{"hidden_act": "gelu", "norm_place": "pre", "schedule": "wsd", "decay_fraction": 0.559, "batch_tokens": 65536}
MLP neurons of a small language model. Each row is named by its layer, matrix (up: input weights) and neuron, and shows model dimensions 0-191. Each number is 128 + 24 x the weight over its row's rms, rounded and kept within 0 to 255. Numbers have three digits each.
After each neuron's rows, "fires in" lists the words (lower case) most often at its 100 highest values on Wikipedia text that the model never trained on; "fires on" lists the tokens most often at its 100 highest values on Wikipedia text that the model never trained on.

L2.up142:127151129113167174142133111120147142120144132156151136087112124105116123159139161089128155154149170165119122130099124116119133155124136142154084131144121149131178123075130146132139098153119146130142127106081156161153119141162094098147127105140106087153090134151063135149130137141108115120100135084087123123165104127131109157107146121167113124134108112077134101102094092151147103151095128149110113095128153132129150117127128129114151153117110114136155092141109116152134159131140163138091058119095132162149124140152128209125126161129135101103152101097098107078131132127147110156
fires in: "as", "became", "was", "also"
fires on: " as", "ec", "ame", " was", "so", "art"

L3.up199:128120196145152168154147155143138092124091151148101135129093096147148117125147120126142113115136148133105157132138122144151137170128112128183160134113099101158104140120104155093129164125105112138141160106106152118096149138162076118133123165175112120126092148113147134129173140127150102153110134129136118114118138139133098179146131108169128164144134125134118080116145073152104120115138120108126089132149113147113141113110147108121099174038134101148146127155137103110102120134096149123172102134093112116097136153131091106108199105126116121129145095138093136098097118106139119132
fires in: "party", "part", "department", "participated", "departure"
fires on: "art"

L2.up97:119141082161134143095122135132146163147077147140115122136129139148124127106093136139156145120123155132141149110157097123097123097164096135173109144134121129170127136149121119150115112136139128170081162126118117104109139105063137155150106135152048155144117138113092113111137122125107138105120132123124127099130135151122115084118128138163149130149184109117130122136143176109105129147119120100179134098085129176102136125085107118131107102116138177125128113130126074152081191176155132116159121103075126124151151092103142118121114121142137166168144156132143122109089165147127129142
fires in: "and"
fires on: " and"

L8.up395:124111141111089124115090123099102163079140108113119159119099110115134127145102121132128123166158164127135159120137131140096122115100126183106112133141137124162117159105165139153128118146076124100140137111153107112108140154129125144135133140118158059142131129133123154139148107089100124149133139094133130133143135132103141116071163112112136160105161124188130123131069124092115149161163135130095173112119104139159135128123182151202136081147115157131138139120198174119109124138117140100152108104085122131150141107145129155085129129156105109122129081122121115149139148138146107091
fires in: "a", "after", "as", "four", "at"
fires on: " a", " A", "our"

L3.up570:120119137093093109091118128117124090113110148163110135067114088154132082143147136144089109106159140127115142123100122149126196130121142134144101154142108137095129131179112167153108105169149099118103150105158166140127128137129127113106134120119109108104153132121124140107095122144134181104125117168144158109165143150112125147126120151132131103200158143096178106131160119151117090146060171129176127149152163145131121109133152119129116116123144161094135102122164127123177155070139130120144124108136131136126137123157178123103120155104122134144125157109134122137127128119075085147
fires in: "one", "release", "week", "weeks"
fires on: "e"

L3.up316:106121103151096164150110119102115085161178133149129093118095147127130142108147136144131114127145141112137137133121126102098160093147118082136150133148145113160110130118085124121105177128139116140114119171181097118125128136123123153107122126124161118120134132130139125151082080110126128135097068155104110117118130115119138106099135142152124139126123057087124143103123138124110116153161116103130118154134094156123126088120117085079171147123127142193118085134105132129129186181170151130139099133124144123127153160093197121145169153103159121143119131165121097112102147156102135123
fires in: "in", "and", "to"
fires on: " In", " and", " to"

L7.up310:116102103135131157112147123160133129119100132167159143115110147149106185143094129108126113141116118127107099165100148146161139164121164119163076106128110104118126142150146171137136139112178126117161125105109131113148156127109185144134114108126156102124127146114145104154178087100093108136096136127122075141121108125142144110150153144109114107128110100122140127109157107131146135128095139092123125178150083122138105122129094138127149142135169166125107153141148141178108182095143144162123106141156133169127129180047117098121094096113109106165102110131101133090121119121107095122
fires in: "school", "second", "security", "service", "season"
fires on: "ec", "o", "er", "am", "st", "as"

L8.up475:153140119140150063096161138121098134117110153155134081100181135126115119161117135143131137135142070090145125090144097130146154174120111117152148128134120163175109103128135140128147137157122133127120108140159127130159107130128107163085135103139140143135115171110113090103115180101151109129138159124094135132095108116150128147178119133130106156190143174154128136134143133143127181103112138137176118146125147117163083091110124163149097128094138108107125113100151159103148121134144150103122141141130105110084142122094159137112080084095167154126151139104086122124123144085128118148
fires in: "have", "would", "has", "can", "be", "had"
fires on: "e", "ld", "an", "as", " be", "ad"

L3.up560:168158143119149180131127123094140146121123134111140137152133078139085153119118153113140120142177150179173097114122089120076134089111099125143100145114122145151112104097110095102118119120137125103126155125121156165133107142098110078143124099140118103127111069129157133135087123132116147128090128123126135125110114149147170180168123142121166136117173118123107118125130146131145148108122136121124110052181110098109155094165141146097128087112171135137136141120099160177146145113133129121180149101135138123124152155130082123126104122125133142097099130132087118122139171096159135114
fires in: "him", "during", "following", "having", "housing", "himself"
fires on: "ing", "im", " on", "s"

L7.up286:162142136097131154117142132118133120158117091143129093114195137135092123134101148130158138126060141165127113133148130106159152123115118085128118132107107131106152099108118145109081150093185136182137137134147123138111108118131153128137137119150087148168124123137114127121113088159130118206143073124155111151094135126172115143090094082117144158119151102093121146112180136136128155132170078117107122132122136164128120145110136145094136159166129083112137099083113130150114123104112145156180092104099157138142114118100142124126120100125143110110155116106141136137083114134128112129
fires in: "is", "life", "of", "are", "in", "issues"
fires on: " is", "if", " are", " of", " in"

L2.up434:125151114153125117154147157125106161112115137170109125110120122181117089175123127095110122146137168114141136107131130105099169155094118114101101163123156130126129151150166117097122143161125078113120119069109122117143140138121101140134152132138140104113160105119141117145116085111099151146129098145124118154137121112134121132148091146186089143126162140084115118153136062119153078103137135097069108121121090137122144136146163144176115131136150162123138115089172094120129125130154148108150087125165131188127132121101113122169157127162163155150109160125111137151130079093125117119
fires in: "also", "album", "all", "al", "original", "or"
fires on: " al", " or"

L2.up719:130107146132103148122109141131089127150148129109133124147134102164130135111110104140125079137130133127083140133100146094138116191091124144128136128168106142165119155170131111119142105147145130154113138135108135091165175110208129126170096134167127122122135160133107111099140105109173107142134133151113110156162098135102146124101103116146153107112096107133120093147102153122101132126174092081062137058168128108112113119160118136117120136072093133166141134147118139137146127156138173113132128108094128171111112125126143170149143113115120144156113154137124090128112111084136157145
fires in: "high", "public", "published", "party", "neighborhood"
fires on: "igh", "ub", "av", "art"

L2.up427:101119145134130157152144178125109140120163130132152093124133092113146149130142119131152144189135129143100089127146130142119120139116119065133129152118074093127163084097130127143137143153149155125135097081137141130109108152110129138109101107120141115148132100160108072107149129108167111112187120114107112167113095096177102145158128106127123168176156151121141113118141145119138089111137163135124137079137110116119193116131075117139152160112136126148179106119165159143090163151138139138130127150147133106105124116130083058103116102141130146131126137139116113141106148105157116100
fires in: "had", "has", "him", "made", "himself"
fires on: "ad", "as", "im"

L3.up394:155141169131075129133141137098146118155126167116143116152107189124132161114140139104091126114097156120093125132146155113109124145121146118147122156107099076140130181189137177116109171145137061092110138137128135088100157104108133158170117146116120119126129148119148120147121114124074148098151130138142142135102165112116119111109103148180112075141131129142115107111165090160137102089088109115158120117112124119104134141135140125144128100110128158115118123160138151120118173108111112082135095136123120131168111111144152116102141103136165122180147112118134132110056163126119117131
fires in: "and", "or"
fires on: " and", " or"

L2.up53:073130136124134126083111122143147137147152131131112118102127091085123137134135152123094107126080122148119121136117096170166188127106166106085137074122140148101131163123161126119138143150149120094135144116169113104119137120132104103151102133169128167107094143148072144108111138144137139154091117106152096106115169143076097129136148090093113127129136144147152124083098100150147137110135137163119121085145144138107127091155123166178122064146134150126112122116122148155121169144119154101115132166113154163101160115166154145110102187148121137127135121137146127096149101135137116140
fires in: "of", "at", "by", "were", "from"
fires on: " of", " at", " by", " are", " were", " from"

L7.up53:129145159152151148109156156117133125147169124148140091117136094144113177166117136098150152132121154159120121125165116156114143121132135081138116111178135088111176095108102189143108146150143080143174185153131102097105104158111143091107144123125119094096122153163120078130143099121113173124096153154156133115146154116125116127101116124124158082126114144159115099117170126139135130121088101150144105126106094115109124088134130121135115144116152128090141131107123155149153177108107126109140145122111103112141111143096100081105108140130141153132073090141132103110134083145089125140
fires in: "school", "well", "households", "schools", "householder", "childhood"
fires on: "ol", "ell", "d", "od", "s"

L3.up40:127117105130120163177165151150148134087144109101132113149127168106136101134123114140119145140107113132113138130152126068077090181121130132142129120136123124114108088136148162123134102150146168108118144114135129121103111126142093156114135174138162126112089182113118118147122115129156150164108114085122109120152150140119097126145147118146123108159121137152135154138115156127145137167180097144083160071153129163106134107091097106134102093126158106151101105122196121107126131174108122146123107156067098124065119145143111088172147120141127139140098130115100120139134144105100152114
fires in: "part", "party", "departure", "published", "department", "partner"
fires on: "art", "l", "ct"

L2.up37:135125103154110123126142119113076144109123114128117155134107120088146137095099086108135115179118126071124125159122095133085128110127129142175123083124133136111143115106143088123111144145131139181100135158119124110131111106123113139128136084080122125157165100135156101166140139142117114153184145121133129147097049147136118171131114126143115152141135130137118142154128147121116134072142123158128166117163118154160135111135088138093144194103127172118168130144159135106146139062163136180137098116116123128131167157152100137154112130115110139149095091137121162127138143125150106152
fires in: "had", "has", "have", "having"
fires on: "ad", "as", "av"

L3.up397:104096122168081106125137125175077102125119129189082144114133122154145106137130109123090144075121126162153133126080121130148150148118161126118142123157136135123115160133132127107126158114145133075094102159158087120088116135143180124096165147133136118175136146110125120135094134103139146168159129152134090104113121102135112135098148138093174090152121118094130147101114167144150120116109130107135114144115115132131117117147136138079137106162166151052130158130081146133172146092120116107140126123163151154155139137137114147152134094120123125151133131140076087156122097148138122123
fires in: "this", "one", "www", "those", "western"
fires on: "is", "e", "u", "h", "w", "n"

L7.up554:145094119117143147126123149142141135084122125117086118115130129158094115090122147170099138120148157138128115138149104144123083147092111163145134125105111144141163136135052146135139118102138113110117141140115109139125148113160174115142090106101138111128121145128109126112090137151116115159113110112135156089125145136147141171107159099131144132213134182112110093122152131095131129072150125171116108097105122134114178096145151140145110116113121173109138140145110128126129138130124124173110109105161162173122150111147096130117127177141068108123168169163086175093131130121103128128
fires in: "release", "released", "romania", "romanian", "roman", "republican"
fires on: "an", "as", "l", "ot", "in", "e"

L8.up230:133165143137124129174119112120112131148174134135125108113142165149142137147147099116126103097129113114141096121114162099108130121103130093120111132102133103149145127144094090142073107091165121118142120104113057132102117149104150122134125156131097155120159092133096135125146115085125175109195101090141121133113130125117105145145133179125102110158145113119159142111138074133158172160115093156151110143141123159123099134126105121105132121134143147101147109117143126120135135090173172121123112102114101116131132086109162117128107137153168188083170166134159126090138144116107184125
fires in: "of", "to", "in", "from", "and"
fires on: " of", " to", " in", " from", " and"

L2.up753:140142123109083153143131139118175110108104130110099109137133155160092102139134111105149101183094132075134116113084095116137127148114098088105138183115156161162107106170135179085165120143124126136131129136118114074134099171115140140156129129160167151123178156100170106164145072134154129143124113138169068127154148125102127124138108137170125098147147131109071101136100131146088099132139119128129132128176103111088128146140123130145109155125127134151100106110143128161165091132146112101132115150138147136130084111128109134118170128121163139148142118131150130132089125124125124144
fires in: "also", "all", "album", "along", "al"
fires on: " al", " Al"

L7.up371:119119177134098131147151119142084134133131108124129140139122132117112148133146114161197147129099112136141102143159105106130132103117140095190068132133146128131115098135132142177086143109132095110148121131155126108102127170130153121094094095081158141032167119137100127130148141147112135141109131114165130142100171115117119128127115110142146107150128127098081103118147118140148126097112120136146149123159187126091155121110115135119132120136143157121126123074151128163117159104160114139111092129147120170116114143155124124077165116156151171105097137138154127091117122142162101103
fires in: "from", "to", "in", "received", "at", "households"
fires on: " from", "ro", " to", "d", "g", " in"

L7.up10:116135134124101117128131114153139134123149137110098139133130095144108135126180051095110133116097096087136115119109157134129125161141098102112084097132150108144139161142154135093077153112178091144117148167126110115131156135146105118122102128136132102146163158137134152153123135159154134091099125120073100115090162138104146106128095093111141168161165142100161143101104087107135135098144138132107110156129166089129137135154129153145167164151154131117138121203167100111116122149115093147142102157141109167111157118133165135134153145103128084123156112142145144105124127110110154097
fires in: "by", "of", "name", "from"
fires on: " by", "ame", " of", "g", "f"

L8.up204:173137122104097081132147132073113131123143122172136144164150147151140139107119111171125109097124153101111107085123129125148114112128106158115111115120141138126135132122128107150136134147119104122144170130102106135114105113119144152173098132110097106164092155089144120142118182141102084135156129105141064138153123174116141112135126149098121102144139140082103141153179145163114131144146102168103167173152170147102111160147121126170125087108143159130102131162100105115135124108123145107095103125119141185161100136122167143126091131132162089117137124120092078149176128131128129120
fires in: "american", "and", "america", "seven", "s"
fires on: "ic", " and", "y", "en", "e"

L2.up485:125130122162111105160104106143122111121133180159165127148108142148136146148118148105143119136094129120138124165128141169101161131149117122110128128084134131150086158137085121112118117138127100064114126101168096124148117131122128128157091123149106145138156145147112134125090055150176128112162119105148131136148106127127093153146118105115089158131153122117096083125140104127143115127163103153146177122090123118132176175130160128132092150137122112108133149129183083142079099123127184124120120155147142136152135136140118129145143153140124158161143152082096155096123127091119065152
fires in: "american", "country", "america", "county", "emery", "former"
fires on: "mer", "oun"

L8.up422:159141146082102105154111084152132129112164156123090117105156113114109133137100123093154093119086100134127151117133148115128139145123145123155124131126126104121134134139126103099120141123158163118145097118112117056145132126105098145136123128136165158120142085113101087117126187162072122153143085137093153149122107178125137145133109118115151111152140135125141066135156160182139160120126149136143140108159187121136135119134181130118123177118106159117092043155128111143126154129161134145115105131107099163135134125126119160094136155109129122140097146128094137130112162113116145100
fires in: "of"
fires on: " of"

L2.up90:187123100117131150143130135098097122154108152148185100127146082115110133106131136105108084126101145135111091125113137101102161105132130102113136135157116133135126139127091113135133142118129173156139116121132141082108110113120145107158084140122159142146102101162114144118112130134152126171148132137132131130097152126135111123095102125106108114163133118203145122112101141120087130103146144200175115113156120177156141113123148126148133173106115122118100147079176106111109155121161102115161133124123132162134141116133099141178134095143144123152089107130079133148158125178062127126
fires in: "are", "area", "is", "areas"
fires on: " are", " is"

L8.up628:137117147124090136193111149144158132118129121133157142102115131105138155122123122146112087135115152119130094100124093112140127172133111120103093103133119103103128139111123154164151197121155095079150147125112108146120158100141121140155103175091117132120134107133119121192109113132129109185131127134133129111098134126145145110119145121113074101163159151170150092122144130123135092143102114152119229148107110118144122125146105120148128124156112163138130096151154154131110123106102119160108108145098105161183103116103153159151154161139155117125133116125153123072105125113153111107
fires in: "his", "and", "s"
fires on: " his", " and", "'s", " or"

L2.up78:152168107141120116171105150118126175115193098133102093107115128140118135143140120120135116131128136136100204133142112135105140133134125129172140144097136128136155100105111139102125110131120134096112100149135116163125147091115126096141130125128081129149111131187133115077174158156089102128121130095141078122129131120126137109065139085144123121132112151168158115099129089153106099125129096106103141112153158165112140145104130147129143126116106109129118145149112193164126158103118155112151131097159172142155139143151120151079125129147129103181123103091104127133104093136118094168
fires in: "s", "an", "a", "served"
fires on: "'s", "ed", " A", " an", " a"

L2.up532:111140133183111117140114168155157131120127130127125093137113096111128135113153107155145114190080116039104109128135134124104124080134165121134162142137093119131116136152154159150120147111133099149123107093142102109193133139110108138150168104130117104145142102139142101105148138127140124125129114130127085128147136137129112124098145131177112138089119151126131130146101143153147116095168091123129130176176113120112100142097165160091147114122140152123096123121156141109144170122144148110114116083098137133082122116122150112067192119126138127139146083152143156121143144116122073137
fires in: "as", "by", "at", "in"
fires on: " as", " by", " at", " in"

L2.up702:122145145111127070172121110140193106142104129146120141122159145124135121161130109131129162143092146162119122151139115161115151119110106136141068172127147134139126155144126143128125101078181153101114147089145108156132157093093170154144142162153117101139089139143135107144122086171094102110124129104123094092095118144153105128119182110139096094123142155135148099102150156132104105154118129142124140137092116080111128132127100117106118131110130099122141092141112122147110153129160176151113081165132118142139127149135155161091113136141116099163132122151123072102182148120140100113
fires in: "of", "american", "united", "force", "medicine", "finance"
fires on: " of", "ic", "ed", "ce"

L2.up234:167127102165126134140071141104124142123129139114176103127165050106147120163142103126141105105131146145144156120164141134131132115110129110151136164191117128152087067139101104116075148162138118173113098125150124110106110111133136121150164087099125068158097148146166086142103149124147095145128175147091120145116127094138118114149122151135122114152175134167125164165111109137161102107123104123109095147151152136122106092148124122130107155158145105124147115124108122126107129109156121156125152130131081139116113153103102086126132118157150115188124105146107124115136141133128124123
fires in: "was", "would", "played", "were", "could"
fires on: "ed", " was", "ld", " were", "ial", "ry"

L7.up588:133137141141154113136121096129128129111174121114118105162083130152125118134113095125097157110143141112118107140145135141127167127112129144134144103098083153111139115144136141137140168158162166141092136122110140147147126172103119116088137098151182113149091101087106134135131141107156085131110112164122141132122108161124135156148183120094105154137128098104149113110081141088105142084089101193142118161130088130132072109127102110146095127120131132156177115109094130133114131119143142116098153127143137141129112152179178173123146111128107166100165108071128145120108118177115147138
fires in: "united", "on", "she", "junior"
fires on: "it", "n", "ld", "he", "i", "c"

L2.up483:116087151122140134136112094165100106131160142183113095131106101139134166120114104096097081085082119134169115116172163159100148136121124164105127146131138132136179133104137086118144094153127112192094117137133080120113157150153148110129124159112130124160111090116134153115132138140111125152144119126124127108129165147136116220156148097132092148118145158125130125145136169126138113111118137167112127098130109103103155077121112158129112141137167126126128132143101138120109135101063134114136177120105105133113145117129145123092108088093122138154115137124113139143138197131126124131
fires in: "is", "are", "and"
fires on: " is", " are", "el", " and", "re"

L8.up13:164188161082124086127126120134110152169148062137127145160110115164125138130085143088124101129129099124160079090137121118117140139093104136127082125092149133150106139168128135139110142180138140087115108098137141096132119159140149150130082133093158158167107096109122145131140133141117125104135090138105128143108151148081086113127128100165150122161155114081133152132148151159177153136115108104155101146134134097112128135133141156126144117134092119104107151133108102092114133117153156130165125136118143145125172100146129087096164111159110164096151111127137123117157156115157158119
fires in: "in", "at", "league", "of"
fires on: " in", " at", "e", " of"

L2.up641:084088147095085120142111142126123127156094176151103117154142114122147122110126136139154174120121090124134156128155124111095126135107138105137100171131139137122096121113119136111113121137129150199110136153125114132141083090094106127098149098113174117134128141107124122113137175149112066112102097120098130109155143125118135095122116147166087133149137095128156120124142159155097114124165114150144157172098096195105128162118126145091140139126153140127098118140092153136080176147144133119131161087120156133173134096136136103077170113105142162124125109139126117108108123150113128174
fires in: "and"
fires on: " and"

L8.up723:100152115156122102120118128141112152132161110103146094149080097130112106101122094109129155112110113106120117124099130123119133153085134161129105151126157132135137140107133141139129140109155113122094105134166082120153146134149138120114101177148164128130103116141087071120135126084125144135086130123122078111171153142131114111099128158125144166127155169108134143163113131140157156129118120147136117120148146124127119091123125191164141131152093142077103133113129174122116109130102077157133122167167142129114095102182166099098147158117193124120121107109164138122163129097159189109
fires in: "by", "from", "to"
fires on: " by", " from", " to", "g"

L3.up734:139072089093156176137077094107117123109128147121095122177139112178138120109071111116143151171132139117111130112094152132119156155150112136105123135181159139130158071144163122106159121114113078126103171101164133127083149128133112100133137122164142163122119126162132106105102157151118156141173118119144077126148158139102107181152105140126126103133147136121100147132105137128129134090140136113136163126110134118132118127086135150151142166156104159138153129114123104129138080132117081138147135122126113101122126111113125150112199104139155143142120136134110111144097070146125122143
fires in: "also", "all", "along", "al", "genus"
fires on: " al", "us"

L3.up196:149095131146135142131166136139130134132109178131095107121134139112109139158129148118159062124132138129118127112138121116161152150119075158133091161147148107169130124145148132126115130102155089118137134091051108112136104109183127098174127135098156115127158139146120106118134103112118133140131120092113139135090117120130107102096153137135086220135133138152126138132102130157119135112191145147141082087144108106099108147142120102145095149124131101115105112110128177132124135099133135081125155099164127109142134134133125111173109072121123152173114147117120138103114176129143107158
fires in: "the", "and", "there", "then"
fires on: " the", " and", "re"

L2.up533:147177117090150125162146120158119134125163099122094123099120110128157178104077103106136138131117161112125149161079130127139133110088130122184160111108150138127130110129172108168142091160144132120124131134112171119166158119135175148142097094139125094135123123136110108132127153131099132081107134123079128127132125184092157133098138137132132105182108165153100110158147138112116099159120141145121121108142138106062140078120140154146135141083117124115144096112134111096154049156152167163127118133082151128106137094142141157114109128138119132112150129141151146127128134113127143149
fires in: "of", "officer"
fires on: " of"

L8.up172:082171129163138116104111110146142130165103119130132084147103148150159136127126123119187132139113121174148138120143114117120141145167114078126103110135123119120145161118162115131144181132136099124123098063141151115139118132133173081138141113140148134139135152163130112140154105135095124080132105136069108161122096126096111149099124150114150126124175114126147107111129095154090119118130079117134124158116163110118135156113098146108103120146130113117078163161110141143122113123103152123172122140135092179184128103117103139119142157112106131070083182128154156108147129141137120151
fires in: "of", "in", "and"
fires on: " of", "p", " in", "f", " and"

L2.up349:126147137135155122143136118124108112110127127145147170103110130142138168140101146142118170108132153149124128110084137136164152147154106115148149122122108123197080151158141164116121139129110134127104113084135126075066119139086159114093088127127097108132093121147072105128147115093138141144131115093125118152125105172131132152128157109153090121135157124100094142110095143158103121150161140140129127154079120146133121124131152159084163141127117107088136153146138110149140155161133114125098122086110124088132166115072147160122095129129129155157140140152078113132119175081172123096
fires in: "on", "which", "only", "one", "most", "name"
fires on: " on", "n", " wh", "ly", "ost", "ame"

L8.up298:125127139166103100099119134130171159145131147146174122132134150132114135095136118148126105138103153103119130104176098142141147141102099101143118103134137066128119122071175096107127141128135132145118118143140137155153133121170111083115165148107118142130138111103129177109133139131156163081090103121089069173145099141118131141131189126114126119168114105129093160150128146154109094130115122110164152116123124139097112113121113129198122113139088120125087126113135106123141151109088150074107143145142116099121139144108170113142106133147119194128109147163107161120149123146109150167
fires in: "and", "the", "by"
fires on: " and", " the", " by", "or", "y", "E"

L8.up145:139108149114145155122139127157111152159135116112120124118147141162159153102154126150088135158128134129153134118140131150095121125111128112124164129131137133136125093080146140090134130180136130116153143138143153110182151108118112105136071118116113095105158052124151132152083103146198125161185114113123124098084130138145123131137096153131124145138151122135143107136098133138105144094130101144163146147135138174094122169133167083144149114164107123131116118116151139154130147086145171118111117136121141143083154091072141143130062117123110112117174088097110118132157147147113096133
fires in: "is", "be", "are", "not", "have"
fires on: " is", " be", " are", "ot", " h"

L7.up432:119108117114114112124105107175119129175092121141118145149105117108094108164123139146103121164102131111121136126109131164121144192161115100134107089113143119126113133120128151049094149124118091145143114070136126121108166116142133124095132151164155181157167118110085101131170146186085142141120147097119126143138143172130117121137142139134161127130115123095091156153100167135142150110120105112100134156164143142150105109117137117139078152147093091140119106146113125167155097161142103088144122143173135135152123124139112113148115121114117109132142143143130085101142114066142108158
fires in: "american", "john", "all", "album", "at", "also"
fires on: "o", " al", "mer", " Al", " at"

L7.up663:150165135159096114128118156124150113121144139148138176124082135158111125115125157133163096126125119143155132109127140117131177130073113126098115111108121132138123110124119097108151118151144145116119159151152104145107138124112126128177126124116139109142106111141110154120093096153101084130109116118130125121173137119111128145104147164158095160141159099083108133146132129127097139126097153160099133156110131084114147136123086147120105154143123131142148113161112134116115185063085076189124123178143097133174102098151089151123116214116106119137107095141116129136166162131107143139
fires in: "american", "party", "america"
fires on: "ic", "y"

L2.up23:100144093181160148127111148115100163124150119175107129136085136143148120155123141131118107142128127116164167187138105164082130112128160155164125161120101112123128132143088150113159155126125105147180140121099111093120107083095120119156157083102156143134152097113143145097144105128120186167109066150110084092121115125113141117143090132158109110125164131158124129111129098138133170116076141137132133143121117127125117132118136133124137115120080132136154147133135146130085140121116148109104128099138080104127157119126188105137174140095157147130145116131164105127116093081136118105
fires in: "at", "by"
fires on: " at", " by", " le", " de"

L2.up734:120165118136148125145153126098147117123165111119099108132081114114123117142110123105106181110099113135146116140134107121124139129123156101118111153130107149150170132158117128113133148123123166131116148098106135125159112142150122126131166106118141066148131138093110166208116110124092127130127097124129153105139085096140117153144160115134122148125125107109090103180098125158109139101176139126155112157153168129157124135131126077095113187130130128121116093112104148126149156180146133153094086122125104121090156135103148132137112131127120127139149113118165059098201123139153120077
fires in: "as", "took", "professional", "business", "heavy", "became"
fires on: "ess", " as", "k", "av", "o", "ame"

L2.up15:125160136158132117117122074103129105114113147166091095140108155166140132104130116159144100149194119152124116101108149107086146145121105094166123112107122128150160086179145120109139120162122126147100116136141133108109152143139121114130097156122165150117107094097178135112123149085153156150156088130109103141121138141168122112126148107100149198163129108105129094097111126151116131103106129126150069186105125148159121154138128121103148148102181128130151158088136124112158122154122111117119121112119101107087112131094178160152144142142126108152142132120132099108093151089113120140
fires in: "in", "when", "on", "known"
fires on: "n"